MLP neurons of a small language model. Each row is named by its layer, matrix (up: input weights; down: output weights) and neuron, and shows model dimensions 0-159. Each number is 128 + 32 x the weight over its row's rms, rounded and kept within 0 to 255. Numbers have three digits each.
After each neuron's rows, "fires after" lists the tokens most often just before its 100 highest values on Wikipedia text that the model never trained on; "fires before" lists the tokens most often just after its 100 highest values on Wikipedia text that the model never trained on. A number after a token or word is its count.

L7.up407:119118184111161172090120154083097071128103091140090148112174108120101136134131137113120147136107160141198078161098056163152124113132089085098179102134149164143148097126115079068108196072093130112157137186123139171086094141106090090095153129143081142126164151140176104120139133118105181104131186110148107142138096152176097100096147123174141136181098133102114182106172112094153113136135175148058071163111142043143158160105144186119118076122124101104097138131129096053116163137133184
L7.down407:107112168105178142146108081087143120113089145114118092121136088091101171125142146119187155116132102147156164147145142148041115164143064115103151112156144156149152122093159074106072136118143175145141131184145128180139095085103144149102171114146071123104175166161159148147167130085144115098084135121186107148120143173109093136080124111121213108118108107074145134161116138082131204102134191130162101113107184123178135109103161151130113108140088129120031129126068118049164096157125172
fires after: " re" 29, " E" 22, "e" 12, " Re" 12, " comp" 6
fires before: "ased" 15, "p" 11, "ion" 8, "ist" 6, "v" 6, "as" 6

L3.up165:125153105153117111059156170141189154123136133111107133196102072155129164087165096083134090106144097167158148095133125087142087162156156153149115103126168066158124134103113123096104133124088151093162146155154161175144126185077127142147099136091121091147079134155110152153102160115100116147133201145134126055040167135160185105086149135138136102127149065105132126118074161150157101126122048139100165105124177091125081075043158154116114131158170107152127125073084161112141169143100153
L3.down165:125093132137169205142102145093139095064122138132094191167089164075144131089122110083183162129164126150111101159144209077166130081106169133097114152166118128113128092135122137120094120125066116125174152113114087127175156168145198152118102123151086088135083127169145115171134138142062149100119164143122120085127126116084158120066078124127137109103141083133112094075141160162107145156126163110096165101144216087160098186107133110155119146160165132152077168071129133107175189085123104
fires after: " A" 50, " " 19, "r" 5, " B" 4, " P" 4, " M" 4
fires before: "er" 15, "el" 12, "ric" 11, "r" 10, "ers" 7, "l" 7

L3.up22:053102183129152178122104132124092120151111169134156112146065081151116176151116116093177144105186141155127116097195175073099144093109097109110136193126153158053138057158156075129126155092114150149176136118174137117109098145164123125115129173179121143117143133099141112137191162098071157163103140123137163113135082184132131128137082148083108082072089119079137165129088123104133106173150135129137152210084150166129122129125109139165125134093091090118087118080188134128086134192173144
L3.down22:036185134067110147174168149114075112152187116066102122138203144109103091136118167060124122133146156111112098088165097131140161153110117180076112144136142122150145152130116096136111186110125050105112180123115101123127161124121112154084124131147122108114131101152133138068111153087108108108081125111188120125120096182136112104202134113129145152163173137157105141065126161128112157156145112120120059097109177121194177105155116161177136046096054125128160125158162109137123140171143167
fires after: " s" 45, " p" 13, " d" 9, "S" 4
fires before: "p" 13, "m" 12, "et" 10, "v" 10, "il" 6, "c" 5

L6.up489:172138050126080111143150149120143168152120155131151174130093173174142111096131165165184182139138212148167117109087143085111148102110155111143155106094184114120200137033160098075106170127155162142151128133129107102104145128108081161128098149110114120166123129074100071119097094169082144207069144117109175150103128141084135120185087172144100099068119110101159107135124150158117111087141143088123129155106073064146124086123125100097056148143095153147125105110102147129176125154142140
L6.down489:142151175191128172114129167124156136082169150114152123103119140116113097149126099133129135110118147069196139114164086243169129119166141116173140123096132116147142154115118099129097146123076138143087108129140140033156196101137126088092127141102109067142092089161167142103111146120125210119120101130123108199140146120190126139116114139128111135088147097134141221132152104141180130137082119130105063112162104081112175149075069147136156099116183096089155140122127130073123099119069094
fires after: " |" 57, " " 19, " the" 8
fires before: "0" 18, " |" 15, "2" 12, " " 9, "3" 8, "1" 7

L10.up55:103146170113196121141168105106169082105137157110157082100070096058159057090114107070166111159145094166217128129080129142165137121168129090107128171125124086169143157125134118151143178080153204116155093112137141138127132121176120098075079094148111124139130100113137077170093132126131116162078187090122175092144171101110082107133119145151141126155133079126153092136121099116157107111126119170112154071089093111156100189161149116140158140165210126139066132124135143170133166074116093
L10.down55:116056104155147158138107139159082084112114143147120143148110131113094104111167067112072123104130149140083115165135121139096138151082137119200085113197071143153107093156105140161144108127122153205100125095136158074129143154135112178151070137133147081141121174191180141098115202103064095163129134148098103202135165127123114119177143118062157142113129110179152099149178162122091100082121099121074127171113141080102152120218130159126137159114109148123151099131106130121132113172046132
fires after: "s" 14, "es" 13, "f" 9, "v" 9, "t" 6
fires before: "ed" 50, "ing" 9, "ant" 6, "s" 4, "ation" 4, "d" 4

L8.up86:142108096078129099114159133167162112145068074153162155139152096144128166169087173099123117073142148141138091202103141140147154148141099140137094109185126117091129159168065165100132148103124152093122136107068102104157109123127111096152101059158130151151152161118131127117100042129141151111138117145156109119127159082123187139162110106187121057188090146104160168106147114170088135087125113075220157125142141063121131143170186155179076140149096180141113090083102122162156107169166128
L8.down86:157074048081062116091172123158152137053163124176112136109114187132131150109151073093099119146067064179112115118078131159134165118098134149180110102114098137101176120132098108153080156139118178177076107130154133146151187112091126115151152115075139153136107093162204113146178140144175145147206147101114158071096128082120121150137139116167111081153123167143182130165101125158176140162053120148147147114148122099145087126145092165138171093088147154129081130124120121132141077108144120
fires after: " p" 21, " s" 10, " to" 10, " c" 7, "'s" 6, " S" 6
fires before: "x" 13, "v" 13, "as" 11, "er" 11, "c" 5

L3.up160:132148104094151126098158090091135146115086084092124082141170181117096126146127115112142087115081089101116122161150141156167121099136165163113111147096164153171152074095163143095057076136101135191120149139138137117055069119130105107134161182147112132135106114073199119116087119154052153089147141142189072160167150133155174142150142136166113161150163181149071102127152129088167084118115200114121108130176081151111047126118158148169092091160109117102186121097137144121155160108164080
L3.down160:098104155132147159093112084162146135092185119116039131103104096068132134127138096090096095172167101137122119092144078170173150135093109131096138141123131140098191092185102172164116098118122109168173060142122143146115091081118150157158183113096160091120149140146149127141097100135137159101099084163132133137093142091090081155161210203108140190126140210186174126144165134165134188149106138068090106118095153153114122167105096128114132163119126108105175080086139161124075124164130135
fires after: "r" 27, " Mar" 13, "n" 11, " d" 7
fires before: "p" 23, " " 17, "ch" 13, "n" 11, "b" 9

L10.up54:120147158146121123097193123106060114126138203128095093110185111145147095141137159133160059127130167141102088168120102121138082085123088118089133116146131182109184188124113176154124159138106142153116127151202087196169167114126138153171177101174117094140109149145130057130098095056128111127074134146105140158123153096103084202168110132136165105099126125124148140110148115115077142118130125098117089119100157149066095089072149089133172166077156169089184134128127123097108131064083089
L10.down54:093067159078144165105089184135138088118166127111101164070110139139090105119141140105129139064105115140138120134109169066176110086097084119236085137136097091100135164135134147168117149114103114057131130141149127179075158158152119138190098139147112151195168137166126146147114054103156183125142103126129132102151168109137108132140104184102115105163167123087159166136119098154171153149069105073100125172151147094101100109184123148196132163092109112116131167087151143132086069166115153
fires after: " whe" 17, "200" 12, "2" 9, "201" 8, "3" 5, "199" 4
fires before: "," 27, " he" 21, " the" 9, " s" 5

L7.up149:143124127157139135125164170158144122179118164143083146142073115150057096100135140134119132158108119106064114186145137102103152093094112144147106144100113170167150136100147121185163120113162098035187139110126051165106135145187154113139084166115218153139131172116098140114153112115109067077102147115160051120093129135165148095184163152141162127096156151085129101137096105099106174142179093149098102130104177104169133155120101133067090117082116163139154100147092044116124076123127129
L7.down149:101116095133148129110104163138118143154157085153112125151179066127121164054125152154098087160152096071140132094145140180107152063141181149135126095156093144156093165129108138092054102132082171134084160122126141067111179175141105183118129063133066124124171062176174101108109157183138106119151107156104196156178055100193175113130102124075103130130125130115148114156127169150150107142119145159109051127173126161124119151177115101146137110132120107145151117169149158095120079098175115
fires after: " W" 36, " l" 15, " L" 9, " w" 9, "al" 7, "w" 6
fires before: "ld" 31, "e" 25, "orn" 7

L7.up174:133171168126097137089198172150146130118159075158094066099114049112095110153132187165130176107131153150116106119150107114149149133162080165120125167162174097130092093145169184140177145106168123092154117157189163125128089171136058142127126204110156131139136179143216164132184116089148120165151161078142132129083068143154127105128134076122118118154145144122093106164132128138099103187088119120112102139154126089068107170120092127123164078175114097071133118146117122112166164168087099
L7.down174:156142171113157129161156167161189119097127130186112087135152093123118110168110125135083131164078103136107119163092139148077102123136158124164101149131145086097081180118149063127155072064125129142161035162114160193088124151146111151150079179139144162134122148121168170163113111094151089166145160131110142079110090132166144111150114111069032132128116151132164140087160097102192131176125110138123095125088111105113126105150069160135067140147126211184138098152138140145117170130088083
fires after: " J" 55, " " 8, " M" 5, " s" 5, " e" 5
fires before: "hn" 27, "ly" 12, "an" 7, "h" 5, "e" 4, "ab" 4

L7.up303:136163112152091103076117097078119148148144081099085121156118044156123068151162127150130146142165153145157117149117099045145108159105135146130115156161143177144072123115145167138131141143116133136183120134086152147116146169165082154158124121145196128147102166128149132104064143122184159145120168144103114044155201152182168099129049074113141129090117155120111149109133126118100096215144116155144146115139101100128192160141078148139102118012145131077126121123143134140076130143146110
L7.down303:160126085161117104101110127144088143086160156082127147152153168132125148102097176116140118126098127069155113113100081162131181175151103069103104124152098135160081156154106117101090109145108154148083113090136147104170097138120044127167116114159113115144128110112170154123211099137146097098073065167159085182144197104159086133098064126121078065139168164172141153153168104131097164147118089135133115181149111101074096112087174153127109133137189140107135134118131237142156165139121112
fires after: " d" 24, "al" 16, " f" 10, "if" 10, "b" 8, "d" 7
fires before: "f" 16, "ct" 14, "ic" 11, "is" 8, "y" 8, "ied" 7

L2.up453:175176083129148150129149120080116084172110135144190151190139085134164063127138134166099152131117178076129134109139113090123134144191143150094160062059076191114092161158106138178106129097155137155152091123153111172146117188161101208096097131088073152099115153110143189105133137155095139139100157157138169066119151165141172106156092139185089119140149109125054099107126202102127116116138160143153118142137128117066148128143110128129150096052153156162118124086167113149149170125113127
L2.down453:151133097114153130094095077123109150144094119137135203159142144142072130131188132153135153082123058138170152131119079134149148153180163098131126181075065133203148178128087115136144155114128168129125169165124056111074145149141144115104171123132168109133091127075089136110097098124111132094125199133159080070103113137086105139211139129111119156098171128072158114137140107191070130124131067088114052161133138107152106153154150098127132129164079148106203116109128116161122105180106156
fires after: "al" 26, " O" 14, " d" 13, "ent" 9, " a" 7, "a" 5
fires before: "ic" 23, "f" 16, "y" 14, "ied" 13, "a" 7, "en" 6

L8.up188:058119093132095138115084185175133076150147173169128124185113153148152118158115154155150184104082109123095117154132136141161116112162167182099135168071141148061139134063099138134105093089102146035175055105138111112132129163190158162138140191090181109088146158103186138084136177112125142089148134128105108095061108157147160138151130132135175096177106106066117112079099189101144132168139113106120121100098179134101119159157129147133167131087097085152119128123127111103067153134134116
L8.down188:130081087178132115151108157123106162127105128131105143150142171109168135115123098092141111127039101139098125145145078138122125053157184141180140216077090120139090179114150080134099151113138132056159083130160154086141150162165114188098085123161108137095122177086160157101172130119086127158141131130142123138104095137202125142186213142102100119153114125158127142175106135163142107111181043143160132139138102144117115080135054165147141097110106127151123124145121106080061138101117182
fires after: " l" 19, " L" 15, " he" 9, " He" 6, " F" 6, " Un" 5
fires before: "e" 20, "th" 9, " St" 7, "el" 7, "t" 6, "y" 6

L8.up152:146131114149120176151159134133125108124148136068147137136131082123143201147105113132117104130120100074139157157128118146146125090114157209108105098110124134201135197081142124165148072158134093098123106120168124131183073115113108104133109129125139140122077128195168096061105159170116084091055146100136145128100178132096096152077170153127186099130213164078159141161108112082090111195183133191096145114154107125157092162110076129103105130083150193153122134131074139114129100116174108
L8.down152:119151111116148114131108097192116113128156161141152117109132080059172136114121185131091108106177123187105098128167089162127140123117110143212107167082113101124114096155109156117185106193115084075123140097157153094164091115151140055092112134095122078153151088074146095109149101114101143053129141155116109143107160126159157135112170128167128138102210110109137142179062046125184151162163161135116133123101185076135116209125093175087146131123125167149107094123088159114131114154144131
fires after: "19" 60, " " 26, "18" 6
fires before: "2" 14, "7" 13, "4" 12, "5" 12, "6" 11, "0" 10

L7.up207:101137155075072141185129128064138077122159128102126104153196094122142160119138121178119135137140141078075152142146122133130119158088145145165165091136151113163066180120118164165113153052095121107172086148080131126117093147079139107162082165177146143165195118129136095123159084128147159093113154131169171137124128188146091181119103089158135119216161152129165165116066184092140147116151130071077150111110148168104114143081125140141079099110085178138141144103072109171178131115106103
L7.down207:186128136125223130077125135119144086111147095065152155092104134058210080176111098167105118122141145095160089081077131134144152143097130115195122124140108137167104135163094172173134088080147068114139161156132131094186172147164143169067120113161129109089106118163151179115111138142138113067056144147088187185124162171107154117143110176161139122131178128131108139162096154063141109109110156111115132122146121119139141118115100098093054073148123152118156135093108122171147078106140133
fires after: "19" 42, " F" 13, " " 10, "18" 7, " f" 7, "F" 4
fires before: "m" 17, "0" 12, "5" 9, "9" 9, "2" 7, "7" 7

L3.up36:082111189174159180099153123122119094145140164118133095093169094116196188158089111127156079167064161130130097150127095135154139123163173171093124140151072159053111193071145150087134160128125084071084076117144074111118142192097121145154109123103074106145193181138126157120099150148125139092083165128114143163149096105091135113119103135100124130081147118118128192118169093173141128066182138121088121147115125105170106127157140144148128101130139152095105075150151213159147127128171095
L3.down36:164163151146147125062058082047167149095135159136100130125154082130118138132128111105178125123141152143133128119050119087154117128148051117125145107166122186145115111112093089153090164116103178185169125141082091119151122116075167185168161111101145083116162148177154154117123164128159137098040116131132106104078129077164164168129112118129110176136132153115167104194093117105187142108180080192118106173129136086138093176135147108153180077091125149094156094139121149091147136142099120
fires after: " be" 16, "." 11, " re" 11, "C" 8, "e" 5, " Re" 5
fires before: "is" 15, "ased" 14, "an" 13, "ree" 7, "r" 6

L7.up237:108129135110192173103197146087091120191156046141182139134095106102135145146127138121140107106102074171130145078136134139158106148175160112158134122129186145145103138135103169150157094155072095132139076159158117170077137107138124112149119121154119171108122127086120127111108250121144119108100071113138112145143153155140160110137191081116138124095141106141101141058156194091067173137089142133109162138132118116109099123076159060144129185118105154076105153086170108153154140179102069
L7.down237:201136177080137158109146112119127107053184110120110139117078084205101132105146110134073135125134112112117104143117113077131117090168092089150232190142091096145102118147096130155124134115163210164185168209099162157085153151121123108131134160106175103107083163093105117141122205182141130154109132136080138112157116148108118159098097086079128096170165123164142134134107135120149113137133100145124134155132143062113126188103139108134166110143098121090087141158131097046156106116099115
fires after: " of" 22, " m" 20, " M" 13, " |" 7, "," 5, " to" 4
fires before: "ic" 30, "l" 15, "ice" 6

L8.up143:121163080106085145140139135135148140108175116077119082130139116126137092114079107145140071081110170127195107093122195110122122100110113111144200000154122171097179129152106153125169139133107106153101105110186113078123130130139160138219140145116139141130116124075151196128116098149160094096091140123157145112099140193140156126108175106109123081112144116149123157137126138111124154200155113057164109131128144149174075162074138169119149149093105168136162140059098110149166100097100117
L8.down143:180132130108163099133192160132117137115121012060055114085113111119112137157129161154110099125150161130115054167172137070108180127136110129133099134133121127132118122094129155139160101044102170101110142138145158082142143110104166151120112082124155071085149120103129100214102141199164122151095110107136101154136074141112155151092165109124130128068138119162146120171175201118127149104112181134158182146114117171064160160106146105193126120137118113094130114134135112068110144137182148
fires after: " the" 17, " in" 12, " of" 12, ":" 5, "," 5, " to" 4
fires before: "l" 19, "m" 12, "t" 7, "g" 5, "d" 5, "ly" 4

L7.up300:122089121118090129131092134111151109112106103140062172126175137120116121130120082148048137102119190104123121141101120161139082144134146169134151119123188116100148194176149053159134206153101084115129077134098141095125165122139053130127125141104107178077116131158121135085113076126128091068130131132185170074098172184130148119165112161119089089157168154111090139134142132151189108106206123165153156131157134105078083115113103079131120136190105128123130092114169181164143103048097123
L7.down300:071077084120102172094126142110115090076182143160169135160143069139155162075179142141185098133113193123114093124096158082127197097112131094123158145098053136151131177129094139107049107125164127152130120181136102102078155102129093112075134139148139133143121122133157073144152156182084106117124157142195171080094125123121154132137110166112090167152100139124140089155156121149174123153092095137152214095065144112156085180130145103134160121096151108091137143110098122158152071166169094
fires after: " as" 36, " d" 24, "s" 12, " con" 4
fires before: "ign" 14, "oc" 11, "ist" 11, "c" 11, "ess" 6, "er" 5

L7.up320:165145192071142131168103066146142058157161099131148145170138138124097209131196142204114106096054099132129081089152089144154111138100137091123146152122189113122143128103149100148095096134131157142104094087064152179176072115145138084165105167118087123132143138095149106100102151115119100064149123092132079155107111107095102079142150092129186095121118147158169095188145155098093059134081172100140126163070102134140123124167109130176114148137178074116092126126154121130113131122082141
L7.down320:203080129182108107135084115103099167103127158128162153169117127099076139163115128119078068102152101090110147167160158203138169116154116131095106134109125124152153141130070121145134146075096171202092090129040201123135177156093152163149158108143103104038164099091100129117155111131171132171103123138115106125055170065089168176133123119144167181117057119139108173146140133108120124163094170126129133135109110156114069163154105102105175131116141152124139136098099127132179151159123124
fires after: "y" 20, "en" 11, "5" 9, "3" 8, "2" 6, "r" 5
fires before: "," 15, "e" 13, "y" 10, " m" 7, "s" 6, "m" 5

L7.up29:126112216111162141142127088152129143158125152165144050127097092084141115145125099109136145099155158105093090138125089140107171179112128091185119144113126159138102109124101068137116178187103101127081112148110079159173131072121112117103098190179085161149137124137138104124111144133167151108096092156139161097115211182113150119153144068161162097145153135143106151136172112096136075133103141101066125184140108079119070230174136156153110079179166139123112156139111109095060121102144146
L7.down29:158117087148150081118164162046137162155106142163096139142117113147118091075140157102143120083137157129042099141123126128114191077161105062154165097150115129144114194126137085139163158136112186218101119096146127092110195114093155129137144136118134080198160123174111163205107155162123115170163095141126107143147135080088140094163099128121145134181108079152118113088123083114140129112143111115098102164170133121139183139097137112172150166099078126120167099133139055058130124089126090
fires after: "v" 17, "l" 12, "im" 10, "m" 7, "p" 7, "f" 7
fires before: "ed" 13, "ion" 11, "e" 8, "ing" 7, "ant" 6, "ment" 5

L6.up469:091129045098107129194166127112122131120166112148092083137131183125145137166129065099145160150132106144124177110166136128119107119176137143095126133131091156111099091123130173141167185133094193124149157111082145068074144169135096132131134131157174147127148091156117098054114138104102141064098130075101155123106096129087136125175097112201157143127129191089125133152110151093138066116128134109110106139129104063136121138152132154205178133112100041130178119091198100146205098129153107
L6.down469:148111147165132117171089149121089152074099152064068154136081153161128163126140142120161154130177093111053117113087119148104198131109097147133125188146112157136152114115143076037103164156149141146152149108123147091154130137120097115104169130120160111143075176100073166108130101100161175057104131153097099132053105094093188116130122150127077149093150125115133122139176088065098202158109135102153143154174149133101130102147082142137186146152090130136147126130189142068107120195153161
fires after: "ur" 30, " or" 20, " in" 14, "," 6, " J" 5
fires before: " the" 20, "an" 19, "inal" 12, "t" 4

L6.up266:185178112170127114141130095169155181109112118068131123174141102105162142122126120164181137140122113059122113143163122099145130094142144074093101118119160141056112188124186182177103119082116086114146160093147142119155103155171166173094154134137231141079146122181096067084107108154137155088156151109107116108133146074064061163153106106150165103135164136096151128112111115165130065142104150147105144131132126089132126127087138099172159113107153092115092079210187118121131106106149092
L6.down266:107140172158104144100172075131138140082145168121113156155107099085170123114171132178168157083069050093162093136114154109161119086154118144133168108048160091102155197096192096144115129128163117105161112178133098128155094225117164134154142148157138155128067172103174146151153149124138097071154173112101067114128154186115171158166164113134172169164107092131162095141087105105107067097140123135116143118109127139132067098100118103173114149093113105089153089112121133129177106104103154
fires after: "ist" 24, "ur" 15, "v" 8, "em" 8, "g" 8, "is" 7
fires before: "t" 27, "ous" 8, "ers" 7, "er" 7, "y" 6, " the" 5

L3.up263:113088127140118199145125122145169172102159102028149170125168108130133180089141132064138205120094133145140118149171109136197145159103105119148140110129125140139120108174107111140132122103132108095137138086140166121170111097137139121091100157053098137157179195110078136150117131106115172138062113154205180135115137148127136188168126130123159052124123063138164118188114116166112061144123092128148166131156119149131132107167116052165100098147080177100168165124154164144084117107144107
L3.down263:119142104111127149125156189127103127103142186042094174105151070121130141140152109124120180116084166143133117112110138176143128096151092073115145146149060129088171105116102086117129144126136109049104191076129112128163084118167126091108185158101168107138161112111151069107171105150084109201053101068150046129140123075137161111122101137145097133122127137191128117142119138142148146150142135132119099187112158148153157079148183163141101145091120123099119181161192111162118189096110157
fires after: " p" 34, " the" 20, " l" 7, " The" 6, " a" 6, "L" 5
fires before: "v" 14, "m" 11, "c" 8, "l" 7, "le" 5, "st" 5

L2.up120:105111091147074125151141134105119164144103157116122133145072116176172170115130155099124169136089159082064118097129128151165128119087110197181162162111080118121172082135099133128133127101117192106127111172147165123058093114149151122163147194162068157155119108106111126190079116172136112068101134136161142155086132151128148129095083165098138184106133092083111154129154140131107167127187125074092112084121163106150078179063076077077091142133119205164119162170138141101145081150135135
L2.down120:139117187108105115170109140128198213072129143116116104123093144173123133118143142120127099131090130052084162105107057188082166102164105188148116183127100140143102104127054138122146100090165175147125100101064146184126138097134142191131085115097130078119133146135134062138132132116077131184133093156171146098186151084124067127134091076137139142145141124098097203087118087126122117111120119125154128161142175094137119091172152129166071149105141151124082102137187156102153117156154148
fires after: " |\n" 60, "\n" 12, " F" 9, " " 6
fires before: " " 53

L10.up165:112123129108140185126109133116096163139177149099072134155165109157201139140057118110093091124135082100109096121092149069132083075129119173129095149149123131110187082128179101124130146200111151141143133155096148179141153157107089219141111120148141152150085137152138147147118068071149109083146148148145167124141208151104098161021130156089112114119190132089118145151139116129156097197150150096130136128166160121084031133132117104128107061149133133115107089143115143132135146167131137
L10.down165:105144104135112099119133142166132045095159154150137112082121132103106136110160110145204101089043171112166132145111131132164168120138150111163130135147135141109081152137135128107148168175158113126050118061148132150163101130139114079120109142107088082131136100188122088175160094147090080139129154115147181153112111117140125101122110150084084131106141120151157146130132089088077162216132103102140163129053157059198074146158156125121111216126106131131087161151162104146180102132163191
fires after: " " 68, "e" 5, "19" 4
fires before: "8" 15, "7" 14, "9" 12, "6" 10, "in" 6

L10.up288:091117092056056131063135145157115126161191132157137110143174125067123086137168134029122151133110192118144158140168110112126111156154198156100147137087109152131136080101121120133138121102084107106126123130091123111134131125125080168141104186062156144127138094179095122095158172120150156129096103180149099033106089155158085110118148129139133085131099120129082160094095120178144098124129115141153202103105141124130165152141132110188160101136142124176147041194146145132123111152148169
L10.down288:137123126121134158145108127084139147120142109144087161140123157192139114107120161128121138133134197105136154121140171156137118075191121112095069172104136113070133167104132101137099160125089145105080103143155065145169097096079199109128213120139126112149101142089166100107128137162141048177123135145105159180124163194131078147134141108106086164133130163153109075159139145080079114107155041175170121146145180131123105149084147082110094165095110105157077125199166127160078128086093144
fires after: " as" 26, "s" 24, "al" 7, "Y" 5, "us" 5
fires before: "oc" 16, "ist" 12, "em" 10, "orn" 7, "ian" 5, "ng" 5

L3.up340:112137161162095130073188084116131111126090162147093118148153090158148107064135145120146132111140094133172070058184151150139176174123139170177150138050153144153106127123136088155143151091142078137144073188172121141105089167137128137176122137081129112116133126108062107118137170167148162140089160075203122142093114113154090130143114131133098132118137118114101170041083124151126115093113136102058136124131130089163117132137108106069127140125113164173091169180120162136136213175062113
L3.down340:106130145147119147112094091127172080073102160126100083103106134109177121100161132093095141052159108094068092144168117183181140102159122137165149188033131135129137127154095141163143127098100124139100050158142126079114202163157134154118096154139147105126134118157122142128162172085120106210106187047119099158100152161152120125118079122132121110115161093158181108044128112134181100121109119172129106096116161124191166080133161112116118157092100161119157077133156151136132140131124174
fires after: " " 85
fires before: "|" 84

L3.up362:169108103198179167133153147130137201137128082125084142169141106097111139128139099066157142121087149102119113120189126141163108139151120136167086127162116094135094144139138131180189093101142084167118139133188159100125125133102174057101109100162133077114154139139115116132129164170106081080132153097073125137146056135114122110154090102142090078063141124127159112170147061169153162123140161084119124088156086052108129163120077130167204103114127120119064125173162086080089141129159156
L3.down362:050160114140107096171098092110168118122189110135099138132093119166174111204127117121176122151099189087057090134166123148151175111139067140148174146114095171093128112154174181123146144100201132073113170072126107127147147154132117111134103098069136146149129110140149138116106166121105074140112081120121183082093199112154103165145142117114113122143127135114126074138077115168090091107120152116127110122182114169235097107128128101159126153108111134098175116109136160126042131082139143
fires after: "em" 16, "v" 12, "re" 10, "le" 8, " be" 7, " com" 5
fires before: "ers" 17, "ous" 11, "ed" 11, "t" 6, "ing" 6

L3.up428:130110106161080161057138115137108130169118132152114081114072060130135092143086123147087117129171165076126186156122129128109129123069189098068154137140125131142209123108093157131090189135149114126163099126171105122145131112152090110097140200176110160111140134046144155162077074098096073137126165117081151104146129143142168155189106136106125141121103141180119142096173162091119152138168104156163203126162156136160174129132161113099117122100146114094122150146171074090193178082126147
L3.down428:180085131114158114123138138135125113059122123165128134148078150107179128129153133093102111072167099146113069122083102111171135110171134169184202153107107107148160181067063103153126172129080105173123151115160115108119166088115143170138139102119121094121212115110116134187115156124090203141098150152137100109057155127169100165111109120165092128076114102124036123162135161127087139153081156123172118105120133129119117109149189153162096155154164156087062103107167140101108112081155096
fires after: "st" 18, "al" 16, "ass" 10, " t" 9, "t" 8
fires before: "ut" 16, "ied" 16, "y" 13, "ic" 12, "le" 8

L3.up377:154161121120125118134118214111111085160133137119142115133122119145073084079078204145221117128148124158216095152132132121161117143106125058107191119126105146133091120095137102197154184069134156155161184157138132147079119079136120154063091127131114134083125151156150126173132159139163091132190098154113114163092117110127140089130137174141113121150171106082106139080115178116225172081120099108107135094135152121103090133130127142121117131113152088177129184109130157108118096122088071
L3.down377:115151062191137104141123088124112090086157140143129136123135081149097164121129165107187104076213079075101104087150124080113144176123155085136132126145155107137105142149112148115141149125131125160104155182133092107116097168144096110103149070199120159161098122182157086205107083175167123151135172191092135171169154137126117126147090204097112104151100105083109101139172092156137126083102135160129079124112155133148109130088086105141113134139071124204126080148131112157137156108048094
fires after: " f" 44, " S" 14, " F" 11, "f" 6, "c" 5, " w" 4
fires before: "il" 21, "os" 12, "ed" 9, "ing" 7, "ation" 6

L6.up280:127143122172141116113171071126176110157101079139097144111093237114129136180111168165097125132167125162165067132134126137121082158112086125130086056181170142202118126197127097138141131172159171159074080083114123185132142132181150092097160163107132122099098177090118171116129137140134107124166164110145092145113160150076172117079135138115174087135112077112119114171108156130111120091129110185156157118168101113096139164139157129108132149105167098065077191165086127145158120148110098
L6.down280:155099132149188125107058107109098153090124087130110094100136166113126074134103099064130049109157162150139113191163135166141128093076138103126092172160138084117133169096104104162130183104085095147147119120141168138073125167128107159173117071129135120106174175100052193169176155145131104169143126177098154120127130149142126108118106155102097093130143127142052097176123184092136137135033137176141099073188136174133155094125118176145132129111170158089132130093127163125144148097149142
fires after: "y" 20, "l" 15, " l" 8, "o" 8, "r" 7, " r" 7
fires before: "e" 18, "s" 11, "ical" 6, "k" 5, "es" 5, "n" 5

L6.up429:131133071120132143191155145178105117117130184097111167161124093121114172083111135099135150166087143123119153116178165113169135152163105143088172111122067157147111075089146146124186127103135162094099087147142101138199174073077163182126146154154156076140180164130116125103116130165086170080075094091114106098102129165135124127136146152147147097107149112125155137148177102154145117121104081135141139124218161119129145073109080208168088139115070173130103173106143124138108131081215100
L6.down429:136109172212182122159116107147141174107158165082126134133157099133243119153165096172096123126114154090129147075145140166133091125096077114123103085168134112091176122114120135085111124091083117139100150063130184110120121131144169070169218133150160119141179115159174159125111131059075135106127124139159067150124129134112151113130123085129159118136109122118217115112088121149152055133086100126170078142157071135124138084118124184115106125109118152124129113080106105147158125189102126
fires after: " the" 22, " and" 15, " a" 6, " his" 6, " The" 5
fires before: "st" 12, "m" 12, "c" 11, "l" 8, "t" 8, "g" 7

L8.up119:175095159140146126137092130129101168103120193115088159146139159167159126144142097159152146131091107106147076178123123102130145106155162054142175046132126134115128159116146140128094082133137084114110156106111119150209119133128118140172143146176207143106133067141133133116137075068140165106167062181074168140152127110131146169098154121112116102111151134118141130111099181136060124095153070076127120155109102116185098188151171117137204095084120087086173155105146157134123145083054125
L8.down119:112102151134186115114164122138141109139121126101138074132146151105154148141118108119181167077103088089060134170169101130160103105116117167094119186110113120105190163084121097141118113115120191145160133092151109197141118150153108123111113130110114169154096155104153128137164077132099123145104123183095100133160202158161139122103099166123139083136067152106144153119127047145186162128140137135139114126092175126169000084052148098074093173125137129153094100150170138151165111120127150
fires after: " whe" 27, " b" 15, " wh" 14, "e" 12, " th" 6, "0" 4
fires before: " he" 17, "," 17, " the" 14, "t" 5